config.toml
num_hidden_layers = 15
hidden_size = 320
num_attention_heads = 5
num_key_value_heads = 5
head_dim = 64
intermediate_size = 1280
vocab_size = 2048
hidden_act = "swiglu"
norm = "rmsnorm"
norm_place = "pre"
norm_eps = 1e-05
positions = "rope"
rope_theta = 10000.0
rope_fraction = 1.0
qk_norm = false
attn_scale = 0.125
bias = "none"
tie_word_embeddings = false
parallel_block = false
init = "normal"
init_std_qkv = 0.0242
init_std_o = 0.0
init_std_up = 0.0242
init_std_down = 0.0
optimizer = "adam_variant"
learning_rate = 0.000882
beta1 = 0.95
beta2 = 0.95
weight_decay = 0.08
lr_head = 0.00624
max_grad_norm = 1.0
warmup_steps = 302
schedule = "wsd"
decay_fraction = 1.0
decay_shape = "linear"
final_lr_fraction = 0.05
batch_tokens = 32768
max_seq_len = 2048
doc_mask = false
train_tokens = 466200000
max_steps = 14228
dataset = "wikipedia_en"
MLP neurons of a small language model. Each row is named by its layer, matrix (gate and up: input weights; down: output weights) and neuron, and shows model dimensions 112-239. Each number is 128 + 24 x the weight over its row's rms, rounded and kept within 0 to 255. Numbers have three digits each. A neuron's up and down rows have the sign that makes its largest values positive.
After each neuron's rows, "fires in" lists the words (lower case) most often at its 100 highest values on Wikipedia text that the model never trained on.

L10.gate1066:100126115166160125180115144130097187082102142157123166148105123154097134083126157130163111138146132150139105126119128165115119170105169150099116105158117115128135105188112127167085071142131153104139135127139105108144105106090118103162134125125119115128124136099121130124165121139115127081109122152100128153124113134131128129153137115104111165128158104101068113168163181103140159133167
L10.up1066:110085120124122158149132119148140141122140125151122104133144129153132143145121152162135145159146129141089159143077098120116122157129185153163118122137097127139138104106139142096137090136123115096166154145143122117108068139119156081144168110119118099098137145140147147129170113133098126080160135149124091126150126117081137145086105118140113146127117103137123176158119135147134156152158
L10.down1066:140137138109114144107110073143198120157153091141131106101104118140109158111137124171132111135139141195121111122132141132135177138119132135159111134131069153147098106067110112072161119116127108103144140106133159130139084131173180123122142126140122124087119113117143161120150153128101141129164101146134115097144127115097123116111108129162136135127103117147135145116144071181138146108114
fires in: "in", "throughout", "during", "of", "around", "within"

L2.gate861:162121090165102154126127125093134106144174140164119150085102130118092166124109119127116134106128164146143143084138109128137121099115089143176110128175083131129136126103101135126144130118117126137133089107102133129096161178139161136111097162120104107145150136094106132148131132147166130137147190104103150145107131099108131128119104150117102114153172117120104176107100150145116128132157
L2.up861:136087103104107114082132155094124141121112143140111150122153149155125122156160140104135147157101085102162188090115105101181117106138130143153121124145154134115092109140131107105144167108140102093167111114129130108086116135162130116111112114129128130106128136082094091202136123152154112137162101113124149151156164137146171131132155163096117123115124129099136154141130144134127166113141
L2.down861:175138114174112121091122148128230178128154157132134137080157136128108134119140169205105173150169131133147117100136109109167141152116143154163114105122145114096111108140126137092141140122098098117165143128110088114104107099131130128120116155138111099100156120127095081126146187139153116142162117129125160140107166101120123144132133114169145139136152106117144101115158121147119154111132
fires in: "there", "they", "them"

L8.gate205:174146125143103130117118160151127126126143098157105129100173168124149124120128130148084146118149126187117125137069141122145154161154116145143144123126124138102102134148138154155140152106121104107106101099177117094098113141106118092153178081110136129106111113135119165128112138105091104161076112139115141130164125114148156115149142138112096129147097117114112158121141115122143095169154
L8.up205:163093153124119092095149127099121115102128204130108099168117114171087161143092162091118107145064139091121081132132155135144100112135166118119125123153173156170109140095110109139104163137126135117133124103136182078111142117092126121098113090172073129126086135098098114091139117166142152107137146107114138142105119161109117135168117149172145109086151128142139123156087132128118119109127
L8.down205:118093139112099103122097079095000131117108150124105117104123109166116098114120138108126147152142057135099101129109118195094127156121149127100147131135131136133167102100137132159180083146156100125135131120151155152094159148115112142116146142129111173125126143108144125099114144116135144163104091130141152150126123122165110108110145102128159125140156119087124144161124160161100125149101
fires in: "only", "also", "not", "even", "soon", "best"

L12.gate1140:091130093179099122144117143134120093150123135152115147104160128125119092126142153117138131123140128135121142134114132124172126131131087127093084132153122170182140142128147140141101132126128175133139138177121172157130117117113106191096132147123138084138150174116123110167085118115143117156158142110088139138118095157137110093158130161097160124125100161093106137167094141056157106110094
L12.up1140:103095114125150154159124165137131114150114098110118193096139155102158120125096075133126115150142141115124126138125134103110130138161136140151098087097126122142093122115133167095081129130147126115119111144148134161090105119096153164129139083162173133137105108124103152105138096117169071137090133127135108128157147165103110117153137141097112160153114169112130107153116119063119146155106
L12.down1140:126188120128062108158143156091149139110115141139162107143158172112107149110119099094155122117126113160107115111150162143178132098136112131119086100139140154198110137135103153094084136098126130135100086113122101123140091127111168136109107142097142087112117128111109116129094098143120085128155143106114151134124103141143149120110103123151139125114142147128128122137098119130154134141080
fires in: "to", "be", "tournament"

L6.gate579:153097089144168125160109128110128162144156161130125154089169098119105130111160131122155180110109158129123101123186103116094124150127092124125132095119107157142111144134145135161094108119135112127124117121146126137122162121110153170138080142102117121139081084138158133135108147101104139102157145138101135142107177151119067140120105113115161090109159117102160146174129185090097155102138
L6.up579:120087167114123161154139163129124167129109119153147150112137124156159126113195135132140122119133075125080156127152105138140077176125110063104100122114106132107160140136125121122143103114134111115101148120138084076103105065108149149129138136142104128137140141134123153145137144159121115031156142110098146149123152131158136159184150108127087154137093082124151150145128157109135146146110
L6.down579:138135068085125153130142107096210149178123163146174159125169115139142124079170156149159087147118146156095139141151150143151099144127138107154134143122145146130140140104145113161134116125129124159104126142118105120141093126157128174105109115096115171113103119130168116132151110131130118146140153111114112128125134142125116183141121076122140112087185111152071150129130173091100102119119
fires in: "school", "church", "theatre", "college", "library", "audio"

L2.gate278:133154150139122078093086121162124148122128147149138105151101139156071138110137135140100153121139164138126155132128110178127117115135121153123102134130128145108149149128132145125127161121111165176112108133157164113128145051156170201150140126124130112124155127118138119138147153134162124127114153154142078109155126127130172139110112128155104127134121100129128114081090137121164110178123
L2.up278:130156094154122078137101156162115175122148143145135112183136110179079125077140143132090124135131162165121131159131121145094173105126132123121122138166122129112149128142100150101145168120102162144144113130146158097130117079141112159099096092126118143157180127133169129163167125143147105077126133146144094122146122097112167098123102105129086123139117096097120091116103122138146131136150
L2.down278:135132143130074072113109114132255184136145124140136089137132137164084144091142155154091128137117114151112116129157136174082126102166133135107132113108123114111129128140139168112161135099144189116140123138155139141143130048142138167108123083113103095118136093136102113149153130123136130133133173157157094124163127113093153117086100105186113095210170117126132131083089121152144146133148
fires in: "original", "long", "early", "old", "late", "short"

L2.gate219:115116112153095126140157137103165128104109161137076094071145166132126158067122100136086114084140123139117144110096128138143114147111122148115143118180097109102106164119127102147122147111121126136092128155124117139108174107141102131104159094129094132127131140093125127149126066113102135118120164127098117131119133161127109109156136158117093157141130136110122146192110132126159139149113
L2.up219:129141123163111122126127159098116131096131135136065095145144161149106148137110123120149104166124164161123116102107131140157161144142141182117117079161159140110090132131144137120139139123098090158142130125164126142123135089143142133110102076138094147125111105112087150129161141052137103141135170103119158136117103093145114147150148122133134156104137152108120165192143137146114159171100
L2.down219:128175116137121119098095129127142151143145138106107111121143162127113126151091122226108170123134116126104130130148133162155098128146156110155130105158137135132091151140178154147103120127099111152113123103171126138125114143125106118108112107126112126113083122099122145130142159119121098146092105085053130123127110094098097117139146129128100160133144141153109115173163121127137087111170
fires in: "also", "not", "first", "later"

L12.gate163:128116123126101087105172132134099100092097137134181161151131123133123117136120134098118119083124112111099083130131134133156134099112102163114091116133096170156144136099117124142110150096119085157143132133099148156121105116152148141104139155132166114114124137148106124152086130113115102100089126109159127137176125134136146116150090169049121108144097186120098075133156140097099165132125
L12.up163:145119113109122104110170164116117134119132141119132142146143128125108119116113125112140146099143115132132114140136110119133120132156133182116149091144142142143087123151089109154106110101091106127137142191148153146142109125114111132131146138183159115141087160143097160111133165103139107146108106101109071158143116129106143146131098136086126105152126141114130132133135096124094121073174
L12.down163:110155095148126106115169158090175105134105114099145149107150131171129166089130116112120127098100118079152107143145139130155148086099136168098111144131094117167096119142069151093122112142151143102089137147080142145133137126125106135154151162148139073108098146115078094141118150101123076111113145126131092135122103125107151102080110096101129125166157143136145127076136151135118132117130
fires in: "to", "top", "tour", "tournament"

L2.gate444:140109118137136120137102170129113123107107114121128136092155091068102148158124100131120129145144194162162143109147109132133128133108086147142109138125120142108123128150187144117153112095129133106161074089150129108143159136118095106149159140127125155144125136133137153136140123111135188087114111127145100161151126141135132118134142171157121127148083095116134131106106145108115127083085
L2.up444:122107148134165131120146158129148119101133106132117106112145107114181109153131150108133161129109099162120142161101167115132115133129146118136137171114129130104114157167153142122137111112099090120168104118129127099152175131154155134132104151127183124147097138145104130143114170168116143144127098112135114160156144155166141146109160148167144136136126134128137134118105117091151156101082
L2.down444:117168114125151129090151118144207145124123101160149127128105131181130131110163142161086178129108136136133109109160153124130158141131168120178110103163087144110132109134100134150111119118111119115121119144131101121129076156109088138123147097116143110152116162111106129149150151134080117132136123120125131140122138088111108116118092114092145122102107139120173164145147098141181136128147
fires in: "they", "them", "economic", "city", "economy", "contemporary"

L8.gate576:116098126122184121117152151182141127155110102132108145122169106156106100118127116130138125120117126103124127116134124101139131141091141132134130102127114142127126135138101111143102124110077122068157119137145122097160133114095140152113139105149138126120159128139116117081123138142119136116138068090176123130135146098157126125132116083123153151132128125133114088105142129153116132095170
L8.up576:132056133068140136135146131143131130186155138125147147125145132137129123145118100166121108146115116134107122116092127102072139143124135129148125121138140142120146079127102105113099052120107090136158146133099102120149141115162118134163144131140114168131147101174181148119108123097148114094129127118178125137144103097140130139104146087113140190161118117159142168105092112132093123114166
L8.down576:154113160086142143103125098117195116140158185113163108100086106153134095140117126145133119157104129156118122097107113098108097129130110179168127136085119106094127094132112149118099122140181129165125166122125122078106117131162106124122158129160156132148099152127112128117102120113123107083138153119137174119140097112101115135076145125144142188129145140114152153104119161178099152143160
fires in: "as", "name", "role"

L4.gate984:130097100154137159091155139135129124122092120144126142140142105123097134065113151130126140113094116147108131129151164126110184105126119122123159136133132141128160136067155124117109159104134056113147155102101135175207210128114086098115135083134112103129120107124147142118109096113093122162145128141155145098100132145157153126134167119097122165120139090162099095166161158091142159110122
L4.up984:146132120147122117157123136079132097113082110134167118090091144168124169126128132110081084085091143136136103113105201100124172113101117147142131161111114111073192182108138123145126159114136129130171108101098122164167145123126125134136147102120122108136138089088146128078072092089107150213094164134097129088099113152149084103120122137147101139118108130149133128138148152107133153131129
L4.down984:144151111152113119131111166130231136155119163097129144100162157123099158084105136193105129122115116136117131126132149147107173138131125170137130168111116095114144162092149140130137158153111084109127122133103133133125120137115121120110134123148097159130123096114143098115099106113133121174102166139111114117121135121125127111137110163134139155188127073201125124176184128078126133101136
fires in: "one", "no", "none", "an", "non"

L2.gate953:192129098140143121109125111129156124121132166154087152129127150126127113107123116128123125137114155129106105093153127059133132132106111138131126154177085138110140108101140132120133119095102073139133143124117108117111128139118157171153141099135122123158156105112093097102183095136094093142156105108113023145141156107105188154163163139141121183118107159078153130140107137143155159145107
L2.up953:127141110134090105122121139079163111138103109133037115149173127120129125124119150134103154090133063151071088116085132140144169108103130143111129095139156115159106115076127125108131146148140112118105146122123152097109122125091127132156157140149147153141145140073084136153110144095106122062127126136097134109120162117126109138145090129130130160107145099156165159135124101115106129099127
L2.down953:122144144095103135129147128107142104103107152131129132125115131165099099129124113156152126135134137140122119111134131136131153144137129121117121121152143099093074102136125107147114145085120135108073087111141137169102158141120130082116126141116100141118160089129164145113146098143117094141109136093088099140083096112138153088149130119157138130142119167086135138170149136129173152165125
fires in: "also", "only", "both", "first", "not", "even"

L2.gate1006:122155111124117112127136110144116124150145130121153098133137122146122170105130108139135117156124195135130128125165139176111121092139096137138148071119143204114146131112160166116123167101151103119046212134149145153102147090099160095120179136155090116126120098116092113114140136117105127114080146145146114116118120117137148120120076132160150136104113089155109142149134177085137118133148
L2.up1006:101159084110123092119199140142139135113112101101128149149127104151084176101131120145096135103146135135115101138127172107091119114148144111143114117136155115154176106114123173120109134134155118140116152149100136145094144084117127114094132123168122133133135104123168086113128164118101109118126147157122130155149118161111132094121108156145145101118122098151152137169141141098140081067120
L2.down1006:101139103152083076117165138130187107176128118124136133137162104158075179087134127182108087155145171119127131138115155137126120104161131199124139101090139149129136141091146149116137154108156115138077154163133157145068137083131135143073133104150081140116128086102114105115161159106115125126124168134114109148120126133150108107103086146114176114156115088136110136128146161101136114108081
fires in: "no", "none", "you", "we", "non"

L12.gate50:074130128139192141124139155094144112110141135172123153144141145147106082085121100135091114135151091143112110091117085152123098147109135116124124153157099145126098138147170127122098156140075128101131152178194103119107165126128140127130086126123146124121104146085123129161103138143098130137141127099110134120124143100144122099143137109149124159092129130159125146130116127152092134121145
L12.up50:091135146143160112152157094117105109135163099128133120140149123162112156156159084128090123140090110120164137110077076135149099106093162107127115149125131127107125101128100085112087100094122135119080166143182112069125115115143159123113115123103121121130111156092088125087074114109137143130130117140108115137163149116118135137152102097126123187148125163137114114108126100140120096129120
L12.down50:159088103099149076157142083151178093113143125126161086165113121177095175096155113189156111119103121109128145107119175138090138107120120150141183115128120129141116090098134130142116111088143103140126075142130158095125165130141143093127137138150128106173118122116116113103126116118115146166106163173122102154107151140103114130176112118164110145140117139137125113095157156138140125126137
fires in: "as", "was"

L2.gate153:127140114151143084135129126136157166120154118126103170125181127140078163115122125136116159157136116149129139104161102132114113128128145117130138080135134135164136161100126132128179126096142151118170128174172136152156072126142081180151102101133116122167160128157102110189172062124148159133118127137114128136101162112110175139151104125130145074143115148165118140105137107116112137103143
L2.up153:098126136125115084133117134111139156108127153122078144101152083154120127134109138132109166164120163122121137104166131124135153125118150166128135104108126117108161146110098133131153127094119172124148113185154155120140159111118162141102109098140084104148116131153128140157143145113131149139141143158140112145112146123115144123143127125138113102138086167138139101083120107137165144115160
L2.down153:089120131104121085093111125120187168128136145081124126147122116127117108110103120139084127194126121140120113089142122117088114137131128124112120088102128144125138154122142137096175120111137160139142123170146145140132144112126126149108096128145103104167135105189099112139164120130148134151153184150133097074122144159099141124135106088145120088159117165109123124124131100117153119094160
fires in: "gold", "long", "along", "light", "short", "alongside"